config.toml
num_hidden_layers = 13
hidden_size = 160
num_attention_heads = 2
num_key_value_heads = 2
head_dim = 64
intermediate_size = 448
vocab_size = 1291
hidden_act = "swiglu"
norm = "rmsnorm"
norm_place = "pre"
norm_eps = 1e-05
positions = "rope"
rope_theta = 10000.0
rope_fraction = 0.25
qk_norm = false
attn_scale = 0.125
bias = "none"
tie_word_embeddings = false
parallel_block = false
init = "normal"
init_std_qkv = 0.0528
init_std_o = 0.0
init_std_up = 0.0528
init_std_down = 0.0
optimizer = "muon_variant"
learning_rate = 0.0068
lr_mult_down = 3.0
beta1 = 0.95
lr_head = 0.00872
max_grad_norm = 0.5
warmup_steps = 200
schedule = "wsd"
decay_fraction = 0.654
decay_shape = "linear"
final_lr_fraction = 0.0
batch_tokens = 16384
max_seq_len = 512
doc_mask = true
train_tokens = 130700000
max_steps = 7978
dataset = "wikipedia_en"
MLP neurons of a small language model. Each row is named by its layer, matrix (gate and up: input weights) and neuron, and shows model dimensions 16-111. Each number is 50 + 10 x the weight over its row's rms, rounded and kept within 0 to 99. A neuron's up and down rows have the sign that makes its largest values positive.
Before each neuron's rows is what it responds to, as a language model described it from the Wikipedia text at the highest values.

Capital R token
L3.gate358:50 50 64 60 55 53 51 28 54 56 53 57 34 64 62 41 62 42 63 58 58 60 57 62 61 40 41 50 37 49 53 56 50 39 52 51 58 67 63 46 52 46 39 55 51 35 58 55 56 41 54 52 59 61 52 42 63 25 59 31 40 34 65 48 50 65 50 54 64 33 65 45 51 53 47 41 47 63 71 60 53 68 47 48 35 46 34 42 52 37 70 47 49 72 30 60
L3.up358:41 64 50 49 40 63 59 52 54 46 50 48 55 55 58 54 47 50 65 57 64 31 50 58 52 40 59 35 52 56 70 71 64 51 44 81 47 48 54 49 50 40 44 59 49 56 45 40 55 50 68 52 47 41 58 35 51 68 60 47 46 48 47 42 36 52 31 51 28 52 40 37 43 52 49 46 46 57 44 64 64 55 43 37 63 42 43 53 52 47 68 58 63 50 58 47

Mid-word subword fragments
L2.gate219:51 49 50 49 51 48 64 46 32 40 60 74 48 63 57 62 33 53 60 63 66 55 40 60 62 55 51 51 43 45 49 47 43 49 53 53 34 65 31 36 46 38 42 48 47 37 40 55 46 37 47 41 40 44 59 46 67 39 45 66 67 56 48 45 47 45 39 60 52 59 54 45 57 61 62 54 58 53 46 37 32 59 56 28 41 65 71 50 49 54 38 43 56 49 38 31
L2.up219:53 51 56 48 47 47 61 57 37 44 52 69 58 61 56 70 39 64 52 70 45 59 43 67 52 49 44 51 40 55 55 50 57 54 54 47 44 46 29 38 46 48 42 62 52 35 45 50 54 44 43 40 48 52 63 56 61 28 41 52 78 50 41 42 45 55 63 50 48 52 60 43 68 51 66 46 62 55 51 46 29 58 55 37 42 61 46 47 50 48 49 42 59 42 43 36

Word-ending fragments ith, ge
L3.gate150:68 32 68 53 46 55 60 50 37 48 87 37 62 44 66 52 51 51 36 64 31 51 55 60 53 57 52 42 60 42 45 58 57 32 47 60 58 35 63 54 49 47 41 67 36 44 57 48 36 59 52 41 49 52 59 44 58 40 70 48 60 44 44 57 62 47 66 58 49 57 60 58 59 56 40 44 55 50 46 69 25 42 46 42 37 62 42 44 38 53 52 55 51 54 46 62
L3.up150:63 56 44 36 61 48 76 46 49 38 64 40 44 50 50 47 64 49 48 63 44 47 63 55 49 55 43 55 47 60 50 52 46 24 56 56 63 53 74 56 59 43 47 42 53 39 45 50 44 53 49 52 30 40 57 44 41 43 67 49 44 28 50 41 67 42 52 50 53 60 58 55 60 41 39 41 53 55 58 53 42 40 47 70 47 60 41 55 46 51 31 52 43 49 59 70

Mid-word vowel–consonant fragments
L2.gate313:54 38 41 39 55 59 56 47 47 65 48 49 42 50 59 40 45 48 51 40 58 46 62 63 43 34 61 66 56 65 57 61 55 58 40 43 36 42 49 36 70 49 59 44 40 59 39 42 45 50 41 56 55 71 44 59 50 47 49 39 65 40 51 21 56 38 53 40 47 33 49 50 45 52 46 36 38 50 54 28 42 33 59 39 57 69 49 52 41 56 47 47 39 48 56 52
L2.up313:50 54 32 35 45 58 53 41 42 65 43 47 47 67 55 47 49 47 52 40 48 60 41 58 42 31 64 70 44 72 51 55 59 60 36 46 45 62 38 42 51 62 70 56 38 51 44 43 47 50 56 62 52 53 51 66 46 56 66 46 61 38 47 31 46 49 59 46 51 42 52 46 47 69 39 35 52 27 54 33 50 41 52 46 56 59 49 41 59 46 56 59 48 52 48 41

Relative "who" and word fragments
L3.gate21:35 50 47 62 46 38 51 51 53 41 50 56 46 64 43 39 48 62 33 49 29 53 58 34 49 47 51 71 55 40 54 54 59 16 46 42 48 49 25 70 55 54 62 40 36 52 42 36 35 43 45 49 69 56 50 48 46 52 70 77 55 60 27 42 49 50 51 46 52 56 46 41 51 39 39 50 58 57 61 41 77 43 48 56 55 43 50 46 49 65 54 59 44 42 42 47
L3.up21:48 46 26 40 58 41 57 53 59 49 56 33 43 49 55 28 66 52 35 47 55 53 60 46 48 48 52 49 65 51 65 48 47 51 47 44 52 38 32 74 69 62 58 48 42 41 31 44 54 39 39 49 42 57 59 38 62 54 49 56 56 57 30 50 57 50 61 49 36 66 52 44 52 46 51 64 65 41 67 42 71 42 68 29 42 42 50 48 51 62 34 63 70 41 53 47

Mid-word subword fragments
L2.gate77:37 57 23 65 57 48 67 65 50 61 66 57 38 37 47 29 55 43 47 48 52 61 45 50 47 65 45 40 63 56 50 59 47 46 43 45 53 10 61 51 40 59 45 62 68 35 60 34 69 38 66 57 64 60 55 59 51 57 54 40 55 57 62 52 40 53 49 63 52 52 64 45 52 43 48 62 50 56 45 42 37 69 54 41 67 61 37 42 58 55 77 49 56 55 73 49
L2.up77:59 52 27 53 33 48 54 55 32 58 53 45 44 50 51 64 63 51 44 43 67 44 57 48 56 42 45 42 54 35 52 53 54 64 40 58 60 42 35 50 58 25 30 58 39 46 53 46 34 62 65 69 52 72 47 61 46 29 45 31 60 55 60 49 42 62 51 62 74 40 45 51 51 47 49 65 47 46 41 39 38 57 54 45 47 40 47 53 68 44 65 43 42 50 48 58

Line and section breaks
L2.gate275:36 53 55 57 51 41 66 43 56 52 44 46 46 56 38 63 49 42 53 51 64 55 48 48 63 43 36 82 62 51 62 55 51 67 55 46 56 73 32 53 49 48 39 60 57 53 51 63 38 29 44 56 45 45 68 62 59 36 61 51 44 62 59 32 66 46 52 44 41 52 26 49 60 48 60 42 50 45 45 61 54 38 68 55 60 69 55 42 43 48 49 64 36 44 43 58
L2.up275:58 55 42 62 49 32 66 48 64 47 48 39 62 72 31 50 57 62 62 48 41 51 60 36 63 57 35 74 50 51 57 41 56 58 78 58 42 58 41 73 49 49 45 51 61 32 62 62 39 45 45 33 46 51 71 64 67 56 57 60 43 38 45 48 78 45 55 51 51 43 40 39 37 42 45 43 46 51 29 59 62 45 70 45 54 48 57 36 45 42 48 47 49 36 45 54

Mid-word fragments of common words
L10.gate66:38 45 67 49 42 43 60 61 61 49 54 57 50 49 59 52 60 41 54 49 53 45 39 37 45 41 57 47 36 42 43 53 46 33 19 43 55 52 55 43 44 80 59 44 42 57 36 44 35 53 45 35 47 40 48 65 38 63 46 46 43 51 63 39 47 67 33 57 58 58 56 40 26 43 29 56 54 46 44 51 48 39 48 52 54 53 55 65 47 51 62 44 54 60 38 38
L10.up66:43 47 44 46 59 41 47 62 48 38 52 52 45 78 29 48 45 39 42 54 51 72 38 48 59 39 48 42 58 55 61 44 35 66 51 60 53 61 57 46 66 49 43 45 59 65 43 51 52 38 50 51 42 50 51 40 33 44 52 69 33 65 58 53 53 57 53 42 54 45 55 45 45 57 59 34 46 43 56 44 41 39 63 45 36 53 56 53 22 48 45 66 52 52 54 59

Mid-word stem fragments
L10.gate80:54 55 60 57 43 49 58 56 52 48 52 67 56 28 40 53 49 30 59 58 65 56 34 35 47 42 55 50 43 54 35 58 42 49 45 47 45 63 40 55 43 54 48 58 24 54 36 41 38 40 60 52 35 47 36 47 51 72 43 72 45 58 46 31 61 43 37 68 37 41 28 50 52 53 61 47 63 55 49 56 30 48 56 46 70 48 41 44 56 45 42 41 63 47 51 44
L10.up80:63 59 57 44 35 33 54 52 57 47 69 50 60 48 55 63 46 47 62 41 48 48 44 35 58 49 41 54 64 63 49 34 61 47 50 43 46 50 58 41 63 53 37 40 45 60 36 55 51 47 43 41 55 52 41 58 45 38 59 68 47 55 64 41 57 47 43 39 41 36 34 28 65 57 50 54 57 57 44 39 24 49 62 53 50 47 71 51 46 84 51 58 67 50 37 48

Dashes in lists and tables
L2.gate214:49 65 48 62 59 46 38 46 50 51 44 64 65 64 61 65 39 65 50 51 41 63 55 62 42 41 43 52 27 44 45 38 46 33 54 54 43 61 49 42 54 49 47 44 40 79 53 58 46 39 56 43 40 36 66 55 54 50 46 62 76 48 52 37 67 55 46 64 60 42 55 42 52 48 61 44 40 67 46 49 31 51 57 45 39 66 42 55 54 64 45 43 37 46 51 53
L2.up214:59 54 39 52 65 52 58 39 46 53 38 65 48 62 59 48 48 53 32 45 54 66 59 47 37 52 38 43 36 46 58 50 48 40 77 59 53 68 63 41 44 48 62 42 44 72 54 57 43 48 32 50 41 32 50 60 48 65 44 66 65 55 43 49 73 44 53 62 58 44 55 47 59 49 55 43 37 65 43 46 35 52 57 60 44 51 29 40 39 57 42 43 42 46 34 61

Mid-word fragment tokens
L10.gate153:46 63 63 36 36 32 47 58 49 56 49 47 36 51 49 46 55 51 46 35 69 47 47 53 51 54 49 52 42 32 41 43 50 54 55 64 61 52 43 37 52 63 38 56 61 35 36 52 50 54 53 54 55 53 42 63 43 47 52 61 59 44 64 46 71 43 43 56 44 63 51 55 75 54 47 49 49 43 50 47 55 40 45 54 45 45 41 70 64 51 53 54 39 34 53 42
L10.up153:48 60 57 55 46 76 45 31 62 39 52 30 47 50 56 58 46 19 69 46 50 63 46 38 60 52 44 37 50 52 58 34 45 37 48 68 35 51 36 44 46 43 42 75 38 50 52 42 52 37 39 53 50 20 52 56 57 46 59 37 50 50 60 54 39 64 36 50 40 54 40 38 62 60 61 40 59 53 56 53 42 42 64 53 47 53 62 66 44 57 65 51 61 45 39 28

List/table separator punctuation
L3.gate321:45 67 40 56 48 53 48 43 42 41 35 62 32 63 53 61 64 45 47 44 72 52 50 65 59 51 51 46 53 45 62 56 45 54 54 51 53 56 53 56 58 41 45 56 34 86 64 39 55 46 54 43 41 50 42 39 58 50 48 51 46 61 41 43 50 63 46 35 35 49 61 44 42 61 58 62 63 43 48 62 62 47 40 50 30 45 69 60 25 33 52 48 63 32 48 48
L3.up321:35 50 43 47 66 53 48 30 63 46 55 59 36 60 62 40 50 67 41 50 61 40 66 43 41 47 46 48 65 38 33 57 39 38 49 47 41 40 38 63 57 47 48 47 37 47 44 60 50 51 24 37 36 59 73 41 43 45 60 69 49 59 43 61 62 44 44 54 52 49 50 53 66 46 38 45 53 56 32 61 64 39 64 57 50 54 58 39 58 54 52 59 51 39 50 60

Word-final "ge"/"en" pieces
L2.gate71:45 66 52 39 36 56 58 60 45 38 52 54 41 34 38 52 60 60 63 63 38 52 40 48 62 53 42 60 47 55 48 43 54 40 34 63 51 56 64 54 43 58 48 51 37 31 48 50 36 58 53 51 49 66 53 35 38 67 49 59 45 60 48 36 39 72 61 48 33 54 44 56 37 41 29 53 51 58 49 39 37 61 43 62 51 48 32 35 57 40 40 55 68 37 49 34
L2.up71:53 58 44 51 51 39 39 56 46 35 58 42 60 39 58 48 47 50 44 52 53 45 23 40 40 56 48 47 53 51 46 57 56 45 38 36 67 39 49 42 47 50 33 60 50 47 47 53 47 28 51 32 27 49 48 56 53 57 63 50 25 50 46 51 45 20 47 53 55 44 70 47 48 42 65 47 53 53 68 46 55 49 32 45 50 45 54 38 34 44 49 51 58 54 63 45

Vowel-c/v mid-word pieces
L3.gate260:44 43 53 55 51 55 37 51 46 56 34 61 45 64 40 37 51 54 44 44 69 40 60 56 58 53 71 62 39 63 42 65 46 33 51 51 46 46 35 47 46 36 64 38 49 47 48 40 38 49 67 54 39 63 46 59 47 64 44 35 52 39 45 51 61 45 64 34 58 46 41 59 46 51 48 30 73 68 44 52 55 45 44 49 46 48 44 53 66 40 54 71 62 70 44 50
L3.up260:38 57 43 20 54 41 56 51 63 59 46 39 56 56 60 51 54 49 59 49 51 66 67 56 45 45 50 50 53 54 55 47 52 65 52 40 49 47 60 58 55 62 65 35 42 50 43 54 39 58 65 62 58 49 71 58 55 41 64 51 50 61 51 42 40 50 58 50 51 35 39 40 36 47 47 56 38 54 53 48 62 33 49 32 50 68 42 59 37 51 63 31 57 45 56 62

Month names in dates
L3.gate292:57 64 38 58 60 38 51 42 58 57 63 60 49 57 50 58 42 42 45 65 58 44 39 61 47 64 64 57 50 64 52 60 52 34 41 40 41 35 43 47 36 45 57 51 65 44 51 57 52 35 29 52 71 47 59 51 45 47 65 63 52 41 41 55 53 35 57 52 59 44 60 45 53 57 61 52 54 65 63 35 42 38 46 60 41 42 42 52 51 70 50 55 54 50 38 65
L3.up292:54 60 42 64 50 37 68 50 44 51 63 49 47 51 47 47 45 41 43 45 55 47 43 49 66 65 56 37 61 64 50 66 50 33 43 50 51 45 55 53 32 43 46 59 56 36 63 54 44 36 34 35 57 63 52 39 53 57 46 67 57 45 38 53 53 14 60 49 44 54 57 45 43 37 61 55 68 57 55 41 52 59 35 59 49 51 44 52 59 66 47 48 59 47 41 47

Word continuation after short prefix
L10.gate251:34 46 47 41 33 29 51 46 49 38 56 40 51 42 65 65 50 45 42 46 40 72 37 51 54 62 49 54 61 46 37 56 29 55 55 51 51 33 52 47 62 62 51 44 44 43 54 57 49 40 51 36 64 60 46 43 36 38 63 64 54 51 45 33 49 63 60 45 46 53 43 55 38 57 58 68 47 45 59 62 54 45 42 37 27 46 39 25 48 49 62 46 60 54 49 59
L10.up251:69 47 49 41 40 57 48 41 55 58 51 57 35 54 37 52 57 30 60 45 47 65 69 37 41 65 59 69 44 45 48 54 54 48 36 48 52 47 44 38 54 47 50 44 55 65 52 63 39 65 41 38 35 65 41 45 45 28 37 43 60 34 47 41 30 59 41 70 59 46 52 47 31 37 45 56 44 38 55 39 52 53 45 49 51 51 51 44 36 40 48 43 57 49 53 45

Mid-word fragments of split words
L10.gate214:41 47 41 49 53 34 38 49 38 47 53 42 61 48 70 58 48 43 56 50 50 55 39 51 39 47 47 62 51 54 41 65 59 68 49 47 54 49 27 57 40 26 45 53 54 46 50 54 49 47 67 34 62 35 59 45 47 67 46 57 48 72 62 49 56 51 52 42 59 55 47 48 47 64 56 42 60 45 28 39 71 24 54 55 47 56 46 53 36 69 38 59 52 38 47 47
L10.up214:49 31 62 59 66 29 68 63 49 45 39 43 58 36 38 42 56 34 42 61 65 56 43 52 51 26 44 71 37 61 51 43 59 39 63 46 60 64 48 54 48 44 57 50 49 49 36 49 61 44 54 71 34 54 43 54 38 61 59 45 22 57 49 38 58 27 55 62 58 62 44 33 45 51 35 51 67 60 43 39 67 34 50 55 34 56 41 54 50 56 48 59 46 57 30 45

Split word-initial fragments
L2.gate347:54 55 50 39 38 62 50 48 44 55 37 34 51 45 33 31 39 61 41 41 55 27 51 46 53 50 60 63 55 42 35 44 54 33 44 42 49 50 48 43 40 40 46 37 37 41 60 52 34 40 41 45 71 39 33 62 55 55 53 52 38 42 48 68 48 53 65 47 34 40 34 58 53 59 39 39 46 55 49 59 80 58 59 54 38 34 58 39 37 59 36 52 54 57 43 62
L2.up347:44 69 61 40 52 66 53 36 36 54 51 48 53 39 35 30 46 60 42 54 66 37 51 45 53 46 49 33 51 36 37 48 47 36 51 45 43 39 42 48 32 44 55 36 51 57 45 73 49 61 48 57 78 38 57 58 49 51 56 48 46 54 52 54 63 60 38 53 30 55 44 59 51 55 45 55 49 51 41 53 59 70 45 44 38 49 58 38 44 56 41 52 40 56 44 51

Mid-word fragments, esp. "rece"
L3.gate81:45 41 57 57 60 46 67 52 43 49 69 55 52 35 47 76 43 62 53 46 57 50 43 47 29 49 47 45 59 58 56 66 37 44 62 46 33 40 51 47 47 36 67 61 50 56 37 64 47 34 41 43 51 65 63 46 51 41 50 37 56 66 51 44 44 63 45 47 44 56 40 39 48 37 52 46 62 52 39 44 42 41 39 43 55 58 36 64 82 54 30 63 36 52 58 54
L3.up81:40 44 50 42 63 47 49 61 41 57 56 49 51 48 38 62 24 66 47 56 54 48 59 48 59 45 44 33 63 63 43 48 46 49 70 59 43 47 44 55 44 42 80 58 53 55 43 45 55 36 62 36 54 47 36 59 37 51 47 41 63 69 48 50 42 35 62 39 40 46 31 40 60 52 51 39 53 37 54 57 54 40 53 39 40 38 39 73 43 53 38 53 52 37 52 36

Mid-word stems, esp. "stud"
L2.gate429:48 39 50 40 70 47 63 54 42 50 43 53 48 51 65 39 56 37 40 49 55 57 64 72 48 50 73 64 56 48 51 61 63 31 42 36 38 32 62 43 65 50 61 55 46 50 65 58 48 30 46 64 23 53 61 67 43 44 60 45 52 47 64 50 56 58 53 65 52 41 66 57 43 44 59 59 53 54 48 54 62 38 44 46 63 40 32 42 41 62 60 54 44 64 51 58
L2.up429:40 42 46 38 48 49 50 56 55 53 44 51 39 57 69 31 62 45 53 40 43 64 65 62 46 59 69 51 52 55 41 62 56 35 33 42 34 36 59 44 58 53 63 52 41 47 70 50 55 47 56 57 31 55 62 61 45 28 66 46 50 50 59 55 53 54 48 56 50 35 44 68 43 49 59 60 53 45 47 45 75 39 27 41 64 49 35 45 35 51 66 61 50 59 62 51

Compass-direction word pieces
L10.gate15:57 29 59 55 55 47 42 39 69 65 57 51 62 31 30 61 57 41 58 53 62 57 57 49 37 35 51 50 55 51 48 38 46 61 50 49 53 47 43 29 41 53 50 52 60 48 69 45 35 48 58 60 34 39 52 47 58 48 39 45 48 41 52 45 56 49 50 35 43 36 46 64 43 37 44 78 74 40 71 70 47 49 46 60 53 52 63 41 64 68 42 49 56 45 48 57
L10.up15:44 64 50 38 54 53 51 49 46 46 76 56 46 45 43 57 65 49 47 61 30 42 36 42 50 43 42 46 47 48 63 48 45 33 57 59 36 40 47 50 67 58 55 69 55 65 37 55 30 32 42 62 56 49 51 31 52 55 54 38 38 27 54 39 39 54 44 46 50 59 55 59 50 45 51 39 62 48 60 55 61 49 45 49 59 35 43 36 53 54 57 36 62 57 36 50

Section heading line ends
L3.gate154:49 35 50 62 50 45 51 68 63 43 55 56 56 59 43 54 44 36 49 52 58 35 36 48 31 55 50 49 60 34 55 48 44 33 47 43 50 47 44 54 41 46 41 45 49 47 48 52 49 63 44 54 36 46 39 53 24 35 52 54 67 62 55 54 63 61 45 55 61 64 49 54 55 73 62 53 47 50 49 38 61 36 63 52 67 46 59 45 59 41 58 61 44 49 54 36
L3.up154:57 35 54 60 65 37 49 44 52 47 55 67 53 59 44 48 54 47 48 42 52 46 40 53 29 53 33 53 55 43 42 48 31 29 54 34 63 48 47 53 48 49 55 42 42 42 61 49 49 60 46 57 33 45 41 72 28 61 28 51 59 46 44 56 49 68 45 54 66 54 45 50 42 59 43 48 32 49 63 64 49 31 56 47 46 48 51 43 46 37 62 32 47 56 47 48

Month names and -ast pieces
L2.gate105:69 62 34 65 53 53 38 65 53 58 47 55 57 44 51 54 51 33 56 58 60 43 35 53 67 47 66 42 31 39 45 44 43 49 29 67 42 42 49 42 44 45 55 51 58 31 58 52 59 43 62 35 49 50 66 45 51 38 50 41 46 36 49 42 66 43 42 49 57 60 39 39 48 56 34 56 47 38 59 47 62 50 53 47 40 47 39 71 58 65 39 30 54 53 49 62
L2.up105:39 44 61 48 36 56 62 64 34 60 55 42 55 47 68 57 61 65 42 66 38 59 56 51 50 44 49 41 53 46 41 55 56 41 37 42 52 49 53 43 56 58 52 53 57 50 42 61 32 39 55 39 41 57 56 49 59 49 51 56 50 51 36 44 47 48 51 43 37 54 48 39 45 33 52 56 42 53 48 58 54 60 43 61 48 52 43 44 60 39 38 54 49 51 31 53

Word-initial N token
L3.gate240:56 31 39 51 58 62 55 47 54 47 53 67 57 64 44 64 26 59 47 55 50 33 27 48 53 49 55 42 50 56 41 58 57 40 51 78 54 63 61 48 30 40 50 55 42 55 44 52 36 34 45 51 49 39 50 63 40 70 60 48 45 59 56 33 52 42 54 35 43 60 49 58 54 48 30 42 69 59 37 38 63 51 50 50 48 51 56 57 55 55 38 61 37 63 42 46
L3.up240:55 39 38 55 49 67 50 36 59 47 45 56 54 45 45 48 47 59 32 63 46 32 42 45 50 49 52 46 49 52 33 60 60 40 59 71 61 60 61 51 34 48 41 49 37 65 44 44 34 39 53 57 51 46 58 62 51 66 57 47 52 49 79 35 61 55 43 35 46 60 35 62 59 50 27 40 58 52 48 35 60 46 65 65 56 44 68 67 52 50 38 65 34 66 48 46

Mid-word fragments and table delimiters
L10.gate401:48 33 33 44 66 56 58 42 48 56 54 43 49 31 40 54 50 46 31 71 54 59 46 55 44 54 51 45 60 64 46 56 56 69 45 51 41 52 41 51 63 55 46 39 55 41 44 53 53 40 42 56 52 62 39 48 35 57 44 54 49 69 63 48 46 70 46 52 51 59 43 56 44 48 56 64 44 68 52 63 48 25 43 48 61 39 31 50 51 40 39 70 60 61 51 59
L10.up401:55 63 52 45 52 43 61 52 65 55 60 42 54 49 51 61 54 41 60 43 62 58 52 64 31 39 54 49 56 63 41 41 52 49 34 51 35 39 54 52 26 35 47 46 58 54 48 66 60 44 31 57 48 39 60 31 53 40 43 46 54 69 46 55 57 38 54 51 55 45 41 52 54 55 69 59 35 40 61 34 40 61 58 26 58 61 67 37 56 47 44 41 31 52 51 48